Part of a small language model's weights.
Training: 303M tokens, 9256 steps.
MLP neurons of a small language model. Each row is named by its layer, matrix (down: output weights) and neuron, and shows model dimensions 0-255. Each number is 128 + 24 x the weight over its row's rms, rounded and kept within 0 to 255. Numbers have three digits each. A neuron's up and down rows have the sign that makes its largest values positive.
After each neuron's rows, "fires before" lists the tokens most often just after its 100 highest values on Wikipedia text that the model never trained on. A number after a token or word is its count.

L5.down225:152111103090118156185116141130125111107111144128108115135147121138191159109118142160141150101124148135105106133107119129151121132151084140144117151127110078106128133157176124158103086138140151129088119125133167151147152115149109142136143134118123147150161102106141115137132129138148154125124136150107169122169119116127178105120105147116107128123112163131095108164129143153094145106128114119126109148149110158132130107077151086144164124154185115141077188145132176130148109087137126148101104121123132122158151150124113117099115128100146094122180158157147159110166145128113146137172163100115140142139151112170117109110147150190154124154119100090137123146145090158163116144189148136123117112090101155181122173152157079104127135139131085111124135109106136163142138140141088
fires before: "0" 58, "1" 14, "2" 8, "4" 4

L9.down33:145124125072113179155146110144083102186121099103119140145128094114121128101159138137100134175121145106123103127099130093135169154113092106103130106137124127164146147135142136112155112103121109179147110165122094145115110121117115139110153125089100111162145140162115166166137163162111108115153145139090115119133132137062104146133113141102119146133162126099113160119122137099139178142114128165111150108148138140142076133178119129146098107127123076140117111063171179082143115138123142157141172112140106123080103112134121164119140119156122120114144107087131202143108144115121135135172127125105156133073132105150117107116112133134174077115128122091120133100069112111135097112138122146136139109103159136127167159134129122144110148147133136153116151109122110102129113121156126
fires before: ")" 23, "," 21, " " 7, " in" 6, ")," 4

L2.down514:130118131127105135124111113119076151147087122134122120138138159108080059164184139132121097110139151146144150124132127130132078107104141148143101150112140124104133163116138113124130183124119143135119159139127096139118115124132124095128116111158149094173097149123081124142103130167134151177126133156169148125151113123156084122118104194111122115149098154129167129115110083112106149081134102103177085144166109131139129143143139144142137133130109137133153093132115115132137109148155055168137138158159120154136120087107114141151139094112121149114158126081158070153150128148134173165108132134111118154122144121159137173168161156088116120112106099131133127116121086135093132096107099123121147161157137121145131111075111132114133105109129098136096104158104114120136072121111147
fires before: "1" 36, "s" 34, "2" 11, "3" 6

L3.down454:101128129147187141091154128171092114128142139130108118165094133118151107086166160111080112102071143149134187123154123136103115125124112133139123134156114094115158116161162108108135162117117114109108132146202106134140101149152124168088103113105116120128129148156138133157137143149157200146122141127135143141137139125115157129113121136099131123103100169103077135092086081106126099138081099089090129123110096136138134109063102143107142129125144108081141074116107088126133141111096170097056125119129133152140100135132131101087129112116126129103107142108132113128105126129151114097157130146123160129127111115144147137116141133135126157141165128112090081091114133119136096127118134111154097108144133136135141168141152147147174131115130119093126168143081165128149124128121117
fires before: "9" 19, "1" 13, "8" 10, "7" 9, "2" 8

L3.down395:108134103166105128126124106136163154137130122119127147109103107141132107117125122109164103164142112115116125137123149108095158157118117094078101130141137134143138098091179111184130132136111106136139112116127124161118081157139109106083140131140108107107137129118120137122130122112144132160089152114169109123121145160135104160085122116115114108131105135083103113153115127102115139106104133105148090120111164154136107122120201104078160115117134134158143104122121161108117118136107109114139096081120140121088145117087114148124132156115136157141130151070109145126097129124172071164111154134115132143135119148106096143102117128130105118132159126015116153113107130084065133108115118118125119108149163081167136109126164136113142124095115163106189116093132098136157116109153162
fires before: "." 23, " |" 18, "5" 6, "'" 6, "0" 6, "," 5

L9.down512:133161091136119146139142117128125106101150134109129144178098090155123147094126130120156137147162113121132141135109131133169087136137151160100173135130127176128096142144110107065168142149095093131144082133114119180151140149167134131145121169173104150135125108154118118112111146147134112127124124099098132124142089117083140186114128140120092141137118144090135117103154132143126142128145061120158137144185116146108144105187050133116127124121102204105141140142080125139111145147086113167089122150119163142111120127135115144123140120178156147165161150121089127184129128130106142134138075119111131113142148135099122127096168138109143128159143143150162132120121155132087154153125141155113135104133133130084131113101116103142109134103083150122155101121102100123126114139115134
fires before: "," 63, " " 11

L3.down145:100143103104125140138137103122110106160132140133091135128155124163150097115109102149117083109114107125136081130073128141132144146132097132140158105126146157132116146151134134069115175127142097104083121087112109118124135130102174122138135127098100130139126133128111094128117119132118143102139120159095121117139151172122137129129110171117124122129125093163142097166151129089067166135111130126131131104124102125108125120116135127173118181132146135057097099135133114083124094126080180118150127153177163126158077118123154083124130147142147129141096138106106121175147076095126118136117108120076157129103093160149144123101104142113142112162071147155142155131136107115123133147143102131099108176114134091097131128138133146096107160107157146167156170101123109083138092147116116
fires before: "\n" 100

L9.down61:142119103118134142133128117115159087148122097143125124129122119088136141088126132095104129126150152128134168129166115138093149131116129145142166148142112102162149121125129126084129118109088110101104113150154159190154155145154126098134146101063123113155096152117137136102077110142144124115102122137077177129124115132095120121124076200117125093092139136107087145127130132122132144136117070169127157115094135102125091126131150169133153115126147183116118102140103156124121150111176119151139157142139137173144111108124114136130135140117134075151112112108144184131122126117139132085158105103114103136117129137107143129156100099135136165107131131122141133145109099155096140145169167142128164128133151141137185109100137111169097126177094150148041137126132131123141142115138079
fires before: ")" 23, "\n" 20, "," 18, ")," 10, " |" 9, " (" 6

L5.down689:208123121133132142118118096131147089130106114152114098154133153130112119141124153127128152144125158124131152093118152125090115119104126129130112105149113146139127141120132142092115113087117137136123148157146126120100102080113132133145123152111120146110110130117125124154104105146149102157130146121104124130111161120084156114102170145106114125137114133103130116089128158090105133149134055146115155114152125157145103184106128105133152140106143164109129114130102080124130116135102123125135125106137113147131091129118118135100061155125134089126137082142096137113122178118126134146123123122142131141092194161084116116143119141108147177141148136064113137094097108173109137141067116110107093161119160145118188131159127119187154157101094135124137151146144160099221103110114125
fires before: "9" 32, "8" 12, "1" 12, "5" 8, " " 7, "." 6

L9.down1427:096161096140143090129124139169094126128074120152136134130084063146141113148147150173166140085095111152130113135161165122107141111079161160093143089163104099120129104109090120146124112112112125184132106092123140121173113107088134130129151142176120192122146103126113156093092114095119135127101158107140118109155145105151131101135123134119154133121142158170127140139119154143120157184072114127138135112108109120104098094131108127118087092132074147133194149130126133145170113123128104095100121161137110106128135130097096129136091139105128121186120177109095097139136089113128116149132142140118096117134173121120134148103125108138134112134133118128113122123118134162166103167136119135086104114137154131114138131141125119143085131131134107149070090141133133139116090139129145
fires before: " " 44, " —" 11

L2.down1411:157141091173127126126120134145143156119146084112159121141131138131117122131152118131155137121113124082105152144113122132128113147159115085099102123108113144146116107112167127123167126134090154174108140132122128177164140131142092133098102121141124099127122172084123099123129106171122121115134125116128126120113098129105149179091127098142097142089083143133176159158164126159111124163121082102115141144082121145120174110083127173149125135114127168191107109112153118114127118114143134166134095125119144094125111157102152100125164097103130153175125151124112146129120127140092098128101130155082147125142087102123157134122097158125131105098142136138122148116142126125111134128106133120125117100150208135126173091128142140089081148123133166160137124137086088164150097068089161
fires before: "," 15, ")" 14, "." 13, "–" 12, " |" 7, "\n" 5

L3.down377:111147139139096119105117147159114155143111113149147155135128140134124133135136135149102164139136106117091106129136136117133140111129112153143120125147158144112143156184141123116117109150122096120139121154163146138149123117133110107140111079137153081145107144164118120112170116119115118147095122165235169165102101124138154166105121115149148118126168124106081135140154145144081111145138098130100121207138120135090175110122137148102118109140150080123127143110125137108113090151155066119166136089152127178113124103129140121155100129124134093111122119157109145105157108126114149098151122124112177143173181115134109111127120139149122189118151159110116110129140126105112099126137137097113134144192103095137153110159128078107148085101166138109133118108120120123148114089096137
fires before: "1" 15, "9" 12, "6" 11, "2" 10, "8" 9

L9.down1317:145114128132154046146123097110118122092159129130146069120128123143111165067074118136119121133142132121081162154124164120099137099155142049112133151132142096145144158105105150155135117159131109101068136150135095144124125133118108106118134135122103152084115133130087129125119136104111120130134104128111128140117117086152127146143122169057111130115130119134081161153120096101143093126127146170139114122087128113119133123109115140181131114164143115114088102130138091108141129179119165138140110107160109099121093108166118124091152121142139115125117174128081132150140145118080186114141097138138146099075120112140137102139122129128142082119131143142139142130175148096153146132137127123148156141175142159120124082115146124168154152107078135134148124131132135102116139148121128
fires before: "0" 35, "%" 20, "s" 4, "all" 4

L3.down374:153103126122126137113124118131129129104112105088128132134176116078155117108151115090168145087106108139112122104139122075165135169147123118150131114102107155135123110133117096112084127139074069186098137158150115117110116089127137132117124107169112131115125138091105148147125153163120103167134131096186139109080092125101119126123108176114122106157163119131118124147089112136121160140138112103121121119135151121105094122117148152112148093172170130128113149157171143057123116131129141137087160090133104111105106111121105102112150109095136132121121132081118164125135108139139144128119113138137170143145153151160108127142121152127124144128136126063157146067132146112115156146141095148076148126172124105122099103178158111177133107158143138114079127141121112127163119165129131
fires before: "," 24, "s" 22, "\n" 14, " " 7, " (" 6

L2.down1124:127138135121092140092124161134093161132108095137121067112168132141157125149139127157154109176172143130105105115146124060130111136147124074176115111127133098125118109174135115129130127116135128114110120123092073137122162142128159133135137131164128127132080142106146118160140097097084123104110112114111123121122139144069107154127118135166113116111160123099142142160120152116103137146131110132149139106104104073170068101133144126113155099142122105135130168167147158143133172133139167125110096127117156127146168115146096109134106182105139127172131134146124104115151110146160147120153140070085120120104138145113167164126156114141145097102138159157122117078192119109140125085128144124107085141082120123134116143108126099156124093129143135106092151150141091126102130137147111
fires before: "\n" 33, " The" 17, " He" 12, " In" 4

L9.down1268:113154131118119084129128115119138163111113181137083136163093093125149159100159154136142157101130156169146147103113145099102134145174123121153104140118082149130143092181172124103133107125141144153147146105161146120098135131119149117131161149122120135155134141113141133146101166114155123157107120133122137119143166162063150121115114138133146086124093092134134133138119115115149125096115120107164164155083135101133094061147109146106135133126124145152147141129098135144117063121110116137176110111127127122124136135104164145131116087082113222133078082085154097110169157167159129148114127113147155109156162123142146111106139110139135139104098131119102172094127163142146161113152136097128139149132101130154121144141125152144101113106146102109170098113128096126139132118136112
fires before: "0" 56, "1" 23, "2" 7, "|" 7

L9.down260:144145133139159151115132128127110131108096138134120152176067113160128109157165134066109101123120092107173135090105128146153079124141095132105117129098137160116126155128154082077142112159141117150127114167126134125167142136124158101131104141142148084156122097117139115103114142154140140174134123131163117135150076152124145153133137125159125138133109150097138117128142133121142198148121119167156150106157111178145139110138102135125104086120120133154125126112077128128076127137108114158148119111094127138094069125113127164089094106069141148111136091077099131125127122136124125131125114135109127120166083133134090098132150134109136172160107116110168134126138154162128118147137157101100120057111133143119153138081123129097109117128098120129090109125099126094098163093127107
fires before: "," 51, " and" 25, " |" 6

L2.down82:108159115146134143149134136154121171134112109141140153150104112108132122111103112132138149139077151105152126099130131084136142185130111107163121123120096125127141122131139160111100116127144112191163149095181145119107150106127110133159107095149144127130119127144162119125151140112131148158090093103116113147147137172132150145068143135127153117097138132124129132109121109121152152115137053140139125113116185120126150167103095110109111122158076102150142102136138189150151138121118171089125089169131138140121153125108060171149134155159133126134103148114122090099084107135130138092086140140122165108152149146135090116154121134124147144134134144148100132143122116145151136152063104162160138104133082106113114110125154109163120149182140122116061121113118135137158174119142102
fires before: " " 48, "id" 4

L9.down1247:142087149107112145148108141132125077139144157134140099096067121167134166168122136122160109124119112139142091132139148139156143116101120134146092114138110121090104131102107155163137120154125131112123118166108144111135195139143128132135131121125143156114151091131121154136145135112179136140149127144156143139137157135161108131110153167136132138154094130122103127169130109113109159079108128123098127178142097150095126146188120133117112087119123114141166138114132157172108183128156161124147124105144116119120066160163157149091120083164156171161148103129131109157145122165194097142128178128128111145134129137119156156098102115174151138165145147124120130144138084121184130137110092121103103154128112102118161137139128114122138126094170142102130175147151130138087163092123120
fires before: "th" 36, " |" 13, ";" 10, "1" 8, "2" 7, "3" 5

L5.down530:084123093095095135106128124144129114108149093140117118167127144150156159120100099125143106175154110160117151076112159113106130154128130123090152129093174147129089122114105156150130130121108093157099071107142127122125164081138124137131144100123133152120144126152118099123119148155149142128108102147117116140155140151138114158150142118167140155124122104087140101164140148117143143101106091121147085140132101107150129112111109154139117131059156189120147078163121160104180085128137138149093135132145162100130104154108129140103135117132119101098115127123041112103163148090101115160122090117146134145111105119123109113099088121132151116142123143163164160121130122141091136145114155138137123161089113125116127155140139121108107188119165065119139119177126117141126109092146143
fires before: "-" 57, "\n" 23, " at" 4

L5.down15:136099165175082128101113114149131155137129107158103136122138154125110093133102100072092157095112108100133115115121141122126141116066152140140103116111121134122134141152163088128120118124136140145155110113106133147150069128086075115124133167156148104163098133121153132132146127117098121138160141137166131143109092102122115109128135151129115137147145142075136152124131174129133125159106092088077120104103134104177134140110159139126151115128127124147179173152134148065132159130115114101130158130133116141156124141111116136141138132135128103158129134107171124137110132164123164155127145122113132075083123113135114150098150083122117130134177128098113102083105153104130169145130099172117136140184145137122187128160129101124100104132102095089112122094121097097080160126133078
fires before: " " 58, "\n" 7, " |" 6

L3.down904:160145098151121145128102097127115141142118114114121130126130156120107143141092133094109134092149115082124165120095137097107159166145108093075140123138109131136140156114167120107120141169128173123169134153160089126129122122108160145169139149107173129169101124110109143153094138127136130082150161193126110164211102108144154112171103085111141143122131106102144109129171184168130146094108120162123159175144146122144120147133119110171124130124102149129074112146115118136128115094126149153140106132108096123115113136129161142119135107118130141130156121147115114097103121106164122100120125170138128160136168118103126164136120133119121092143149118101124137121057120100110122085126105120147153122121114109165156112126140122129152117101075143124114107084130100200128114162127112
fires before: " |" 29, ")" 10, "–" 8, ":" 8, " m" 5

L2.down240:142192122141138145158126145115137167172105132154099142125157083110152109137148136129136149097151143107123103114134104123110149194111142113118140115108120140146141124170175159123115159093109138152154105115151153144137147096159119132112117124136120152097107139102131113127112144148095149145130093099160110130132158115099170122082170084093185141108122119121122131094111139145133139119155056097133140103120162150125115139127124091097122077080085130118121100139129108137123094117149108174087164126126108140115105108092107090114148107115126102148097123115154146125142164156146160126092155144108125060108179182143103122140156151098132112122104102153119137090149146146139147131121104110137120117123080123157107123102148134107062156137135114102106139137131171144162128128148124
fires before: " " 64, " T" 4

L9.down203:129122160144123174190152139101133104198120114115123124162111104121138135132082131129133099128135110137146123132126076141103116125141091112072125133081159089140158128138130128151146130159138113113136158102096059147125162144138128130123123168116146162122104133151145122155122164132112174113114117113103153126128110143116065159176150139184078121144117139079168106130090168100149118112117144112131193148143156095092117140141117127127112146097111134140117147087113148131172111080148075130117124113167119114100118089144126138117126104094133148126116139162152086136136127167134116151141133183134142162121084125140096132147132135106106123123134124106145112146124090110098114096095149131170094139153134159141130097143123139114141138121111163158124120110115126079152116113118162
fires before: "9" 64, "6" 6

L5.down3:165152134142193167090119127162092109115127085086155114082121147143164134156138122144133142159147130141128115126134086112130124113119102103136123136115107135118118120148128143077137116122145142163063156165101137131140139105123061121114138120124101126132170143169096109112102122119097102109105133143152134157143132157135118115138133087110100139114140149135128108160125161190154164157138099127109114158125136124154087139130139215114120100126172140153124127168109135113114114142171111079111153107150119125122096148092145111095127124102119127129135081113143122125119155118146151136110144138102148104124128136139118133160179125141111095119153121071147122149106105128160104128130109134179107126137125117162108080181129122077178170177139124111144141130141081128116135143154133
fires before: " " 34, "e" 9, "ly" 6, "ed" 4, "ing" 4

L5.down345:175101098160140143092126110109179140142089169146127132080143100134111139125108130110168146129150144164164139128124141150139101130154183111104160137095092118107116112190137108138128112128126104102078130097121139107163121112121115164129155113145096201116138163101090112165168132134115124173107146109131142130114132118150119094143113109101122127112137166143117126087136156167165160121115105124131079111091144137152071114147105129105153125120106122126114160110090109128117134133134112095104090099097150098150134162132144079140150093124152152152092112152127114095140124140127147106126143089114184110167092118127138132083122114114121111140135106119137101117131128091079104120164113147134135097133105125147103172148132072136116149098148146115170136138139117129122157083118099
fires before: " " 80, "," 9

L3.down457:123125139133156139116149144126120095114151173107152134147126171125096145137149141154147076087121160125124149095160114091114129147102078139129115116127131110115123121161127125126116096116146130099130128149151149117127125178127078104112111125171100083113086118143087167135162170116153138117108094162172152141084140119163140116134149136123142103133083095142129092121066144093114133132111092093108120132112111095122110102131137153141123152098149094097149110086086138125133138090162116134149154130145143206122140112109132132122135093118141139163102119158105126132123134115130117114126151121088162122166177116133151120121127108121124140132180110090133121135129136159113127149149168148092088103144112097149142135150127173131196125140145096145149097157142107115130169099090183
fires before: "9" 20, "8" 19, "6" 15, "7" 11, "4" 9, "5" 7

L9.down1299:085149149145166079134131144138141134131151141158152131119102132142120142141125105141152158111121116147131143109125143130097137136126142134141115111114128101127145106095127123159152154104144169154125102135130133138141106097143114126150125138133134098160130126113117120134144156122174145203139104130159183123129135123154105162111140130117104125150100120141087136135087127107137132118080103086119145159158129103122130147111187134080133135149106128101137104114133182119053125135204148132164163158108101159135124135177155159143114058113074125144144084099131129118122113171136082107112121095113155137106144125094122176159102126156110123106127105131134165148097160153103093143140154106115147106148105099120122147089138149142108135096165128139142132140128083149074160103127092
fires before: "0" 73, "1" 16

L5.down743:141111152113160087131132113136143106152146138147133117120135131128129089094151138145124114108109157179144123092113161112126144127144118145079114129096116111144106102161164154129135139123114101094151146132149152116152111153113113151155135116124143119145145139169152143142087116168117145113121124149147107113135142142134109101124115131111158095112158175163127119145106134135123156132144117081103081143104146114148116124124165086137151102097124140093170113161114161126072103091121155064070104125093116148153140130121119131138122114116103140125135097136113121148128127150124127122180120127126120129127122139139116160109126156121133150084112171255136103124139145155144132131154141136116166123139153156158126107121081091125154101140104142159171093164103128141145143168169087
fires before: "1" 38, "2" 31, "0" 18

L9.down702:126116116103097131151156093139154132139138118118110099126130121187128179098135112098140112125105097087093139136114120107144148082114099133088142124119118125144120146104189145135115141100123109115133122152131094144105116152096126145169101106146172139100103145140125148133137150122096069108101139131132157168137121128154079089128145087122123136121126098147122110120114102152187132115122079132124093148124070165161116124191161155114115107100129095114123095101118149152108168133130096103160146161124143093146134099111137120160148125096162105071170112184167146120100160116106111120136124151098140138155105112102130137144150139118132102109149154121134132137136132135113096090129141125095128161113117115142145124149174150093184142084101143099136151111113081114099095138127161
fires before: " |" 49, ")" 8, " The" 5, "1" 4

L2.down1391:188131112153120101114109160126122115126158122109182138140123127132155106161121135084157123119107122084117145131173110114144133141139096128102107162099090141130118104105149148116143117130117119130075140127176131134096109125113100135159130115131126111149098157132107131150145082130157107097120105166144112170139128122098133132120143132105127144121095146109116104140117127170101121105137118074124143115116120132109134109113102136157150169144128141147103145072108111082118131075158144102155139121106154116140099174110162152092089095130106125142146135157121125050159104133160115085137118132109121134102143069174139186111146156109111081149113117116139151106111068145148129144112100132114118105134118126131131097110145142098105135144186154105144143131125089189164144082122157
fires before: "," 19, " |" 18, "–" 15, " –" 9, ")" 8, "\n" 7

L3.down233:152119147122119193131115130084118130107095150091131151096159114144094108146099169119132143150132122141134109131122146151125170134127135127103120107143130146131142111098124088129150102058091092138108147117112150147164126110114127122080139120163100134150125155134118136131165107132125127120087122110121181148093140123094109089122150111131107103105120129119135126124137143134171109079124090117066108081095145117147115136142130130152164139085145142123133132123140143149120150163152124135134099096074081099094144134166089083145143145145067141156145185145100173102111115128127086145127150114081126096161141115156116120129099118116151084138175081146116142141137125132096120119122104160129097123132150139137198093157157147111085117095113163156132111131121121113132125123129137
fires before: " " 49, "," 30, "5" 5, "6" 4, " |" 4

L9.down1199:151180104093142124127116142172137152128113119114139156108113138115119144100157148135137095157069067133113145163112125118128137099182105133165121120089154104150148101118143116153157166124132073155138135108147144101142106141103138129152156110128134135145116146153158131176147157124135142126125117139124120131132153120067120109160115117109145122157101119124127139130103132128129097144167075103139122138155147092109140116141135168110142105127098151153098111137189114118112105123156103111105150151096115087128164127158128108106131107074132132189145116083143155153114144138146145147122155107128128150119138163166165126132143136157175089089124121121094139149119085122111151090159138111135108138057161159069112155143115155152110126151105134196137084142116127120122120120115146
fires before: " " 61, " July" 5, " March" 5

L3.down931:158112143167120181100124088089193138095124121127160154116137113122122090147145106138145133140120111068122099132118135145098137125126162109116108118161145163107081126120157092124092120141113147143120149119134129110163135117080133180075130148117144161134094113117127127147124126122121141109129132125120091145068144132141076172129094116145157129112114120126096155226143127141153115118137123162103122137099140133172094137119131109144118128121091169130146161119150162107128086146121125117082150098123174098116105126121157105166118112137130197122136147141144122099139138119161125137125143141129091112151144160145125129131111133132073122122161083119136115103120102135129163148121087108119115158104137070080146131089086142154136145136119125098136166130123116116115152110157108
fires before: " " 52, "\n" 6, "," 4, " Olympics" 4, "s" 4

L9.down1492:166137115091166168119113146168111147134117103098173139087146145118107112093128160112122112102114151156095124109057138158180137125131123157164139109134065098156164086157156146159120124170111126113128124133163177134116142124076113091135103171122110157146129111142173113114148128162142150126087118131105133153149112123115112123120070148109149079157148169133124107125110121142147124113121117099113162159137106119135131111142093113112156107139116118118103109176097117091121120060104129083128137129116132143117154183178104120108118126077156147146140135135125145142156097159142124150141095129126137124115154169116123125099142152157123116139151144124137093112117120150104160109098157078168125091144129104106129107111150133104138111136156093104134117138104121103114147151141095
fires before: "1" 60, "2" 35

L5.down861:102107107118072142116120096153161140112132140104118093106130100112135138109169135108120092119153130144145157153092121103097139163121162122124096129121115103160159126080129146153120101158115091143134122162149165120139078117122107130131105096126088113157121141140150141126116116143153154143131142117122104114115131151159130120121124135114119122129092118171148128156147139082150133100081072102119132103153149122152083161172087106112130141104151113114095094129087130120147116163125122116138154155099137174095149097080144070152115124130059114114122113132151129099146111135143156149109134151100126138108125139168130134131137173150114118162136153082131145109152126139139155074181099155131086113130161156158151122146132166108118090174115144112108086117130107167108090162087140
fires before: "s" 59, "," 6

L3.down660:132152140117117165134098133121101097131118125098106129147174148129126091144132121165161107110157113144104110113112117103110099110158134104141119130043132091156110135106132129123117113137113144119130146165108143162113156143129171146111133094089135124054113132149089110134118110141126161166119101148126127152151151151117138137093174095120107147132151160127136113180154170136123158160093084159155156114118172101098142132156157126107133148108123177120092092125167146129146151152151131122093119117138162138137167101147123106159081179126155127129136148085148105118134119143103143156115117116123117111107133168121160127107146138172149108135132167143089164138139114100151152110122134144082089129164119164069134144152136116143119128142120159119125174157105157151123180125106098
fires before: "\n" 37, " It" 8, " He" 6, " The" 5, "-" 4

L3.down1287:133107102144141143100127089127141116153155118120132140129081106143139116084109153110148091118082130143140137126164162093151142078125124099090134108090147103122175112094108116128111152133142080149077133121108128146176111095130118170086133152113123112120131137173158157106161144142101131100118120144139127154161180137153171097145105152117105132124139132098129145118116154126123160137123091111177113095130128127199159142134129167117093098127130111092149140162109152137106097142125122096123158111133114087147129138145107157113116160115128171103126116099141142175118147111143148187112185117140073119112111166157160121144142122107139132126123113161153126151100136132157094147177126125094122096127155153117163143164112103086107144124108096121148108141072137119157148124132106
fires before: "9" 51, " " 19, "8" 10

L9.down96:103102148125142090167132141110156087134135164164124122102110129094162121112129132170112137157094162134147150107117116140105110133137128155144147147114154130132121100097139147143129106128087160149155109102130123128144098143153084135139131118153139128067114117123084127121187159152142134169157160123159166099141106110172170115113120113131124142186112126133126135187147134141126131129102102070091120145129159134087123139113138119122122129118146176104078110116083176143162126164125137135167124137164160142147125155202181160128153116123125102117120121093120134109117154132107131131124096143136153142130105127121097137177118111150130115057152098154126123153124158148098117124123115147124103110140091136154096130144111155094104116147150146166148133140170145138073125140122087
fires before: "0" 83, "1" 12, "2" 4

L5.down1241:143115100110132126154116119151116111124143101161145135153150116094090086109143122154123115136147154127110126150135121149141141111153133110142118141119134065097110159093141169139128183128096107106101089119171137130115119127137093182158140096105125100151130111109138129095139144152171101126154112092087159113067172130133146188153090132133107111154124111160120145115131113121118109086116148118167126083088134124154112097123132139163141126124150125119122143110155133174159153147121130114120147132138119132147095185138160172128105121106128133147143146149077160142173131093120138109115156093130116121073132121101171134123136128135098111176120116161110126110157149133135146145122073148120140131149083115148117102148095109162101120145128127097145112114096096158097128189070094
fires before: "s" 19, "." 14, "," 11, " of" 11, " in" 6, " and" 5

L5.down909:134138124119076105136100123099132127143105122123106106105130117140127169145147120143122092161143183136141160112108146126096126170140130117083094098123125071121079113117130161128122115067126146104117121092103130144116152099105139135161126095155153120159145091155129122167157160149149100080096093132117135115143130140119151137148126144103147119108112110071107125138141132183123161086123159115145103106126167144132128133119084114114124162135142109199132127124146117116169160103104126188085091127109141102140134148134116107135068149116085145155101147125140130139109157129131137149145119120120127131123149157116099123110155118117146077144130133199133162115138135149179133106159174173150135126130111140174151153136134115131128149106117071121127126137155125158141168109154094
fires before: "-" 80, "\n" 20

L9.down21:149139156117129148100111190126157115174115129118123139128115181147110120089138092079136111158136173141130129156119112112129103130111133096137084132133134124136110163113127097098127082164143099098150114136118131124145162153122094109127112121131125127162127121107085077093129118134155116145095127107118102143105125131181173141124091157141133141146147128127103099148173113141112131102124114133095129098111115135139144149100138112110116172133119140117094093136081092115140166132128141152100094105080142143101093093123102129077102167081176093138145107149127150153137133119148120121107124150083132073195101143133141135094089121114135151085139098161175113114113084104156092093100145125126147098140079088100119100114140110122096115115115117126113137144153126100121121107137106
fires before: "%" 46, "p" 18, " |" 11

L2.down1535:151117143125157152106133098166144107110119180124133092142106099165081073122123157129143115118103119122148157090093139137090109148118133128106072110154124123098150147143128113123139132076113089161104100129123154128105146089106068137129110136130093176119115108105107142163120144125110114120120155173091138133129157133126157101167100150159102085124101122103113106086119109154133150142116102117099112152106159109119108056118124092155175117096162163130146144113114097122124109159168143064126126106146138119138104142172108118143113110118135120101125100113116162116131140145129070106140105101105135134098117137127117118128134151111143139167160118132128111166119091110133098179118129123121139108132092108077104099144139126145116122101141167154156176149147156126139158084109114
fires before: "9" 49, "8" 13, "5" 8, "7" 8, " " 7

L5.down315:105099121077110161123159082164111155099118141098163107149109138169121155116126126123133128128148109133101161112124141133121115137149164136144176126151122124115146166104075139132131122155156137179119106122090150120121126117106117163154132145142159140136116108179150121081091136108136139125177109137135125129138138124173131166165132134129105154114112141158126141155157128108151171142119144126222133163117144106150124122109119144158105128134144139139141141125150128144106127131087160103127138176072098111094119104129141114142119142145105135139119151150122108139146132185124114164112081079114133147114128091110139159099107143117131127133149167194147112122119077137113161127112179119159128103133090123113099093113127122138118124143149082096178131122091094084084157141108105
fires before: " " 36, "\n" 20, ";" 5, "2" 4, " —" 4, " |" 4

L3.down1355:102112146114090135115098119153109115118166136110106099107131149140093121139126122142134104154106115140117127101122119109091089147123137130112104097108134128149141154089134150153134142139143124106087122122077121138123078122109096104130125093143101095140164109147110124129158096158091101119176101112131132114159142137160142087161151143121094085158092127156108125129125127132109107101085145129138140159078154142158133110135144166120129147154120088077157105137105133104158135172117116164114141139132120109153155075158176133146160124134157127117137165112088125152122123119121154099108152078090191131136174145143145162122140163118100122122162142117136100118138116141148140149123132126134076122180146080168149090131121119131139096124085113158134139163083096140111203150139122
fires before: "s" 57

L3.down75:125089135087147135130075089098102123100121109158154121167149136099135071131156137154135118128122098169121115086126109130104140105102104158110117104113161135117133160155154120108095147098116086136127142111131142119119131110115157164105118106106131148111131061154091164090164132155151093166114145145166172144109123112122125128114122156129097124133135135109117138095159092122096159145134088112105108110151126122150108093116110154137147121130140104085124149146114112109138148125115104133079165108170121140190129125108098096135119081137137142167096107161094108121161106113122119144120129136098081145130101121150144123113118116124085141144130137192154100100120148140107149142128137115125109089069106163147154132140098129123135133129147070050100129131103156143127104126115092
fires before: " " 78, "\n" 11

L2.down1355:162157105152101131147112093140126131157149117135145123108135138122128121136103149107140122118151143099106134134144070113121131149148124135102090141078119098126121128120141115124122142148130146129111153113127104124152130119121178178163092110149162114169094159138114116122113102144167099113154131138171125162098085120106115155117118145140169135065135113128146134125126151169105150097128098152132174135109114138056164119120122115134100145172135120164087106091114119092091126116148083134148146112103158083155098130154142126074150145116127077120090114126100108079124105110125140088138135124133161104146151100159119108157168156110130109155128094126098097104128131168101111169110106087095142124146129134113158150125137122132167156153108156110168128097141120182117145140069137
fires before: " |" 24, "," 19, "–" 9, "." 7, ")," 6, ")" 5